python train.py --d_model=384 --n_kv_head=6 --head_dim=64 --positions="learned" --qk_norm=false --parallel_block=false --extras=["capped logits"] --lr=0.000743 --final_lr_fraction=0.0 --batch_tokens=65536 --dataset="wikipedia_en"
MLP neurons of a small language model. Each row is named by its layer, matrix (up: input weights; down: output weights) and neuron, and shows model dimensions 112-207. Each number is 50 + 10 x the weight over its row's rms, rounded and kept within 0 to 99.
Before each neuron's rows, "fires in" lists the words (lower case) most often at its 100 highest values on Wikipedia text that the model never trained on. A number after a token or word is its count.

fires in: "which" 38, "when" 21, "although" 12, "while" 8, "m" 5
L4.up614:48 61 43 51 62 58 35 52 40 48 64 55 33 41 47 40 36 41 58 65 40 52 68 67 51 45 45 52 51 47 54 54 55 48 70 67 35 41 46 49 44 47 36 49 43 31 53 34 51 49 48 59 51 55 65 64 50 64 61 40 63 43 61 57 48 69 55 36 51 46 52 42 48 46 62 45 58 46 52 47 35 46 58 46 52 63 46 52 61 63 68 42 64 41 59 55
L4.down614:43 58 62 67 43 37 76 47 42 48 68 40 53 64 60 45 49 58 45 49 50 40 48 49 72 65 36 44 50 50 41 51 31 50 43 46 32 38 40 61 62 54 49 44 40 30 53 54 57 45 77 51 60 74 43 69 55 40 42 47 47 53 61 41 53 45 37 37 42 45 45 62 50 44 52 50 42 52 50 41 48 70 49 47 51 42 44 54 54 39 32 54 43 57 45 73

fires in: "for" 36, "and" 9, "c" 7, "of" 4
L2.up936:45 41 56 44 37 57 39 45 33 40 43 44 58 51 54 46 37 25 44 50 42 53 52 38 54 52 35 52 54 51 53 44 60 59 59 56 60 47 42 42 38 59 53 53 53 38 46 42 51 49 57 64 42 52 53 62 47 61 57 42 63 51 48 53 51 46 43 50 49 60 32 34 46 44 38 40 60 49 21 66 49 53 58 46 29 77 47 76 50 48 43 38 54 54 37 24
L2.down936:64 49 62 49 28 40 57 47 58 45 59 40 51 27 51 59 55 50 34 54 52 53 58 41 55 59 53 48 48 56 64 44 58 43 41 57 53 41 57 36 42 40 39 30 48 50 40 64 32 48 48 62 51 28 46 45 66 58 42 51 61 39 46 55 48 48 53 54 38 48 41 43 56 56 40 37 37 68 45 51 48 51 35 56 39 48 75 41 35 43 22 37 51 48 54 66

fires in: "an" 25, "music" 10, "film" 8, "announced" 6, "herzliya" 6, "song" 5
L7.up1527:57 41 46 54 47 39 54 35 29 38 47 69 48 48 64 39 64 66 51 44 56 41 58 62 46 48 40 49 59 42 56 44 44 51 59 50 32 53 63 40 47 42 58 39 70 57 49 65 44 52 63 46 50 42 73 56 61 28 57 58 60 39 72 44 60 39 59 61 49 47 40 47 62 58 27 50 55 46 34 40 62 50 39 53 54 47 36 44 55 61 57 59 62 60 53 55
L7.down1527:23 60 45 47 58 23 49 47 33 32 57 49 49 59 56 64 50 57 65 56 43 50 55 63 32 41 53 60 60 36 56 74 63 52 56 49 54 40 67 35 50 58 61 58 61 55 42 66 54 30 39 49 51 58 63 56 60 57 66 46 38 45 48 65 48 52 57 58 43 45 51 65 59 50 51 48 44 51 46 60 39 53 54 69 75 28 45 57 54 49 46 46 38 37 61 44

fires in: "years" 24, "year" 14, "summer" 7, "days" 5, "months" 4, "state" 4
L6.up171:56 48 46 75 39 43 47 52 45 63 42 61 47 46 52 53 66 52 42 41 66 73 47 50 71 56 49 54 44 47 39 48 56 52 57 52 65 39 45 63 40 42 45 57 61 54 53 57 40 51 38 52 54 44 45 28 46 43 48 34 57 50 51 61 52 43 57 53 56 51 47 49 50 52 48 39 42 36 59 48 37 48 54 28 58 60 43 55 53 74 37 59 46 55 60 49
L6.down171:38 45 38 60 67 53 35 46 59 38 52 39 52 51 34 36 41 46 45 43 40 43 43 53 56 45 41 39 52 45 52 71 46 61 51 48 41 62 39 48 46 46 27 57 54 50 60 47 38 68 44 62 50 57 67 46 44 39 56 46 56 58 39 61 75 46 22 52 60 52 64 41 58 55 54 58 53 60 37 56 40 57 51 64 56 58 60 45 53 42 45 49 28 48 46 46

fires in: "most" 22, "many" 17, "united" 9, "m" 7, "census" 7
L4.up1181:49 40 55 37 50 54 42 47 71 46 56 60 48 42 47 51 51 48 32 51 43 45 46 36 54 36 37 44 53 40 39 52 39 57 78 44 50 62 64 60 51 46 48 39 47 36 47 50 72 48 46 36 42 35 39 58 51 58 41 42 57 59 48 50 65 67 48 67 47 58 53 51 60 36 67 52 45 42 35 47 44 46 51 59 42 49 53 42 40 69 51 40 35 42 53 58
L4.down1181:57 48 45 64 56 65 18 40 31 48 53 59 58 56 50 39 74 47 37 58 55 51 34 45 43 39 44 56 50 51 39 43 31 54 47 51 62 58 50 30 43 61 41 36 47 43 39 57 38 66 75 57 66 57 62 53 50 47 58 37 58 55 43 22 36 64 55 49 53 52 39 54 46 66 51 49 49 63 32 42 44 67 77 49 45 59 43 47 68 55 50 52 40 54 57 47

fires in: "with" 24, "the" 18, "all" 11, "most" 8, "some" 8, "many" 4
L2.up165:62 48 69 37 47 57 48 52 58 43 35 51 62 36 56 49 55 42 41 62 44 59 32 31 51 44 67 57 44 44 48 47 48 74 65 53 64 42 45 61 52 57 56 35 45 47 27 41 39 48 43 33 43 56 65 57 55 55 57 71 57 54 52 64 44 60 59 66 49 40 51 66 33 42 45 53 55 52 47 38 67 54 62 51 42 67 38 58 41 59 59 46 39 61 60 51
L2.down165:53 49 48 48 40 56 41 68 33 55 53 34 65 52 46 63 60 47 57 45 56 51 58 58 44 53 42 41 41 54 40 45 65 44 61 51 69 50 54 52 50 45 37 59 41 43 52 61 50 69 39 57 69 59 55 35 76 53 55 50 40 66 42 39 43 45 60 62 42 52 54 44 49 52 35 48 40 50 50 43 40 56 45 47 70 57 41 49 60 46 55 37 47 57 58 55

fires in: "an" 70, "major" 8, "there" 4
L7.up129:61 44 63 78 55 36 62 50 53 61 67 52 55 56 50 48 42 53 56 47 54 44 62 50 59 60 44 48 37 58 50 48 37 49 55 52 72 47 43 50 39 49 48 42 61 61 47 37 52 51 58 38 47 57 50 29 58 60 45 39 56 37 57 58 73 45 62 61 37 52 46 65 51 37 38 44 52 55 68 30 55 53 27 55 41 59 58 59 51 52 55 61 55 54 48 66
L7.down129:61 54 52 26 57 42 50 49 42 37 48 51 59 44 48 50 52 56 40 66 61 39 41 57 38 43 57 49 39 39 21 44 38 47 57 31 66 45 51 49 46 37 45 48 60 66 41 42 44 58 86 45 54 45 51 64 64 56 57 64 42 58 51 57 60 70 72 48 51 59 57 43 38 56 63 62 54 57 46 56 54 28 37 59 63 46 61 28 57 47 43 43 58 49 42 51

fires in: "an" 47, "aniruddha" 7, "cultural" 4
L7.up808:41 49 58 63 52 64 31 38 48 61 55 51 49 43 62 58 37 72 35 37 44 50 61 62 48 78 46 55 58 47 49 52 40 60 45 55 62 35 52 51 44 26 48 58 38 47 48 43 60 49 49 52 57 51 57 62 57 34 54 62 43 53 63 58 62 46 58 49 35 43 62 43 44 38 38 51 55 48 44 54 61 51 41 76 62 48 48 47 70 45 64 56 62 50 55 43
L7.down808:36 45 25 53 65 49 55 40 47 42 53 44 44 37 60 42 52 56 49 43 29 43 46 43 47 46 49 55 51 42 45 51 37 53 58 44 51 40 44 47 59 59 48 61 55 51 51 53 54 36 43 62 51 47 59 60 49 64 37 53 55 32 41 46 62 53 54 62 48 56 49 32 53 59 59 53 37 49 52 45 53 38 49 49 67 50 34 50 49 55 46 38 53 43 53 41

fires in: "until" 17, "before" 17, "as" 12, "after" 11, "for" 6, "since" 4
L6.up835:50 36 78 60 57 35 57 39 33 45 67 46 50 48 41 45 58 45 40 58 58 41 54 43 61 45 47 52 57 62 45 32 45 37 45 51 54 47 47 55 43 64 36 54 44 58 41 59 35 45 47 51 55 48 51 45 40 56 27 50 65 56 35 40 56 40 52 37 53 52 54 62 39 41 26 48 55 55 56 37 29 49 49 62 46 45 41 45 61 66 47 53 52 36 44 60
L6.down835:54 43 41 58 39 29 56 50 73 51 40 50 54 34 54 56 48 62 53 51 97 51 51 53 49 40 49 44 50 40 45 52 56 50 57 46 56 54 45 65 66 56 63 53 33 64 60 32 62 52 52 60 56 42 32 41 63 50 29 53 50 43 37 51 29 49 55 42 37 34 69 55 37 46 47 54 57 51 58 60 57 42 54 60 47 25 31 55 57 36 53 56 61 36 58 50

fires in: "she" 23, "after" 14, "he" 12, "world" 11, "s" 5
L6.up547:38 47 40 42 56 42 39 38 56 51 45 63 50 39 45 40 52 52 56 50 60 56 40 58 53 49 51 45 47 59 49 57 41 44 51 49 59 55 39 66 66 39 44 40 31 41 41 46 49 51 45 63 69 50 30 47 47 37 39 30 58 53 51 62 67 53 29 55 38 42 55 40 52 34 50 65 50 63 66 51 41 45 54 38 46 54 59 45 32 37 59 44 57 64 54 39
L6.down547:52 52 62 69 41 64 35 43 36 49 54 42 43 66 48 45 70 52 42 46 58 50 56 37 47 63 49 43 60 27 37 57 60 37 46 52 54 44 47 42 44 54 48 48 52 28 50 37 54 44 53 54 41 53 41 56 48 58 66 40 54 39 49 45 42 51 62 54 44 43 47 41 63 49 52 41 43 54 70 38 46 34 45 36 60 49 43 45 51 42 45 52 40 60 51 48

fires in: "states" 21, "american" 13, "british" 8, "york" 8, "most" 6, "favelas" 4
L4.up1459:50 44 45 56 33 43 56 34 57 51 48 43 44 56 47 57 76 49 38 41 49 40 41 31 59 38 59 55 50 49 49 44 60 39 55 42 45 38 46 38 38 51 41 50 55 30 61 55 60 42 59 48 42 52 49 49 53 39 50 55 59 51 45 70 43 48 62 34 28 60 56 46 60 54 49 37 54 44 57 76 33 48 53 23 27 57 56 52 31 52 60 46 56 48 36 37
L4.down1459:37 62 71 52 56 75 46 54 55 45 44 42 57 66 50 41 58 47 46 54 33 72 54 44 68 48 40 62 47 48 60 56 56 40 54 58 38 54 43 66 51 63 53 48 56 47 42 40 52 61 29 68 37 54 40 47 45 65 60 42 61 38 38 67 29 36 38 48 62 48 49 38 52 35 56 54 56 55 44 54 46 33 46 45 63 51 55 41 28 56 48 65 49 58 50 47

fires in: "japanese" 17, "american" 10, "german" 9, "spanish" 7, "british" 7, "favelas" 5
L4.up1209:50 51 51 48 29 48 41 37 48 53 53 51 34 46 48 46 50 45 56 43 52 39 55 68 76 50 62 44 29 48 51 42 43 64 40 54 57 50 40 42 43 57 45 47 56 59 44 56 76 40 45 50 58 48 37 45 36 36 30 49 47 56 49 23 44 57 46 38 45 51 69 47 52 56 50 79 59 60 47 50 50 50 61 34 31 47 44 52 41 37 40 35 67 56 58 45
L4.down1209:48 45 56 40 48 51 27 65 59 51 53 56 43 38 46 70 53 58 66 60 50 59 38 33 42 32 63 60 53 55 48 74 48 54 56 62 32 58 42 63 53 43 48 54 50 46 61 41 61 52 42 41 31 27 52 32 43 61 47 41 55 31 66 62 51 45 54 43 62 52 47 46 46 36 52 72 55 33 50 46 52 25 45 55 55 46 48 43 52 59 58 65 77 41 43 41

fires in: "and" 81, "dōrō" 6
L2.up330:43 53 71 62 40 53 48 56 52 44 44 60 53 47 49 34 72 50 41 41 43 43 51 43 55 56 36 62 37 62 55 36 66 64 54 58 66 43 41 55 58 69 48 71 65 49 28 35 52 45 58 41 38 43 43 63 50 53 44 48 51 46 56 53 45 50 42 40 65 47 45 35 52 48 51 47 67 48 42 44 47 52 59 43 50 40 46 68 60 61 51 56 43 39 52 56
L2.down330:57 44 45 34 37 36 47 47 32 47 57 63 60 39 61 48 68 58 44 43 49 43 44 48 51 50 40 55 55 35 67 53 69 41 58 46 47 65 54 39 42 61 26 53 50 55 54 53 37 56 54 31 64 40 27 41 55 56 44 43 45 49 49 34 59 40 58 47 54 33 41 55 62 40 33 33 46 42 50 42 50 63 37 22 42 63 56 38 53 46 48 51 44 56 42 54

fires in: "s" 21, "world" 12, "based" 11, "expressed" 6
L6.up1364:52 29 58 56 46 60 41 56 48 39 52 52 46 80 50 61 46 60 37 45 60 50 41 56 33 50 62 62 52 57 57 53 49 54 39 31 48 57 52 52 49 54 45 43 38 69 34 66 24 52 67 63 51 65 48 56 64 54 51 46 41 52 31 36 38 68 61 56 50 43 33 61 25 46 43 40 44 57 76 44 54 43 59 36 46 51 57 47 49 49 42 63 34 61 50 58
L6.down1364:74 43 62 49 56 55 38 51 48 55 53 46 57 63 57 50 50 48 39 47 53 40 41 50 59 46 44 52 49 44 57 57 31 34 55 43 48 47 46 50 55 29 36 64 50 23 18 31 49 61 58 35 31 55 38 41 51 44 69 36 51 42 67 50 57 60 63 51 60 47 49 52 61 63 55 51 49 43 45 50 50 54 48 38 64 41 49 51 47 63 49 63 46 65 56 46

fires in: "of" 26, "votes" 10, "st" 9, "parish" 8, "lado" 5, "saint" 4
L2.up331:27 54 50 48 59 49 50 43 44 58 53 54 49 57 72 53 32 54 55 37 43 57 36 50 50 70 46 46 43 33 47 54 46 49 46 61 55 43 57 41 59 59 50 42 55 49 43 29 51 55 63 53 58 47 44 66 31 52 59 39 39 59 48 53 55 55 38 51 44 42 37 54 38 42 53 50 52 57 54 57 38 51 35 52 46 71 44 35 43 46 50 53 37 57 51 41
L2.down331:59 44 40 67 46 29 55 52 27 70 52 47 47 40 45 27 62 42 41 55 49 51 32 56 49 53 51 26 37 72 61 49 57 59 49 44 59 55 52 45 53 55 46 40 30 58 43 54 52 55 35 59 52 39 47 73 37 45 48 48 51 56 59 41 60 27 44 23 52 46 65 69 63 42 49 51 46 38 52 61 37 63 44 56 55 72 39 53 65 23 60 40 48 56 64 43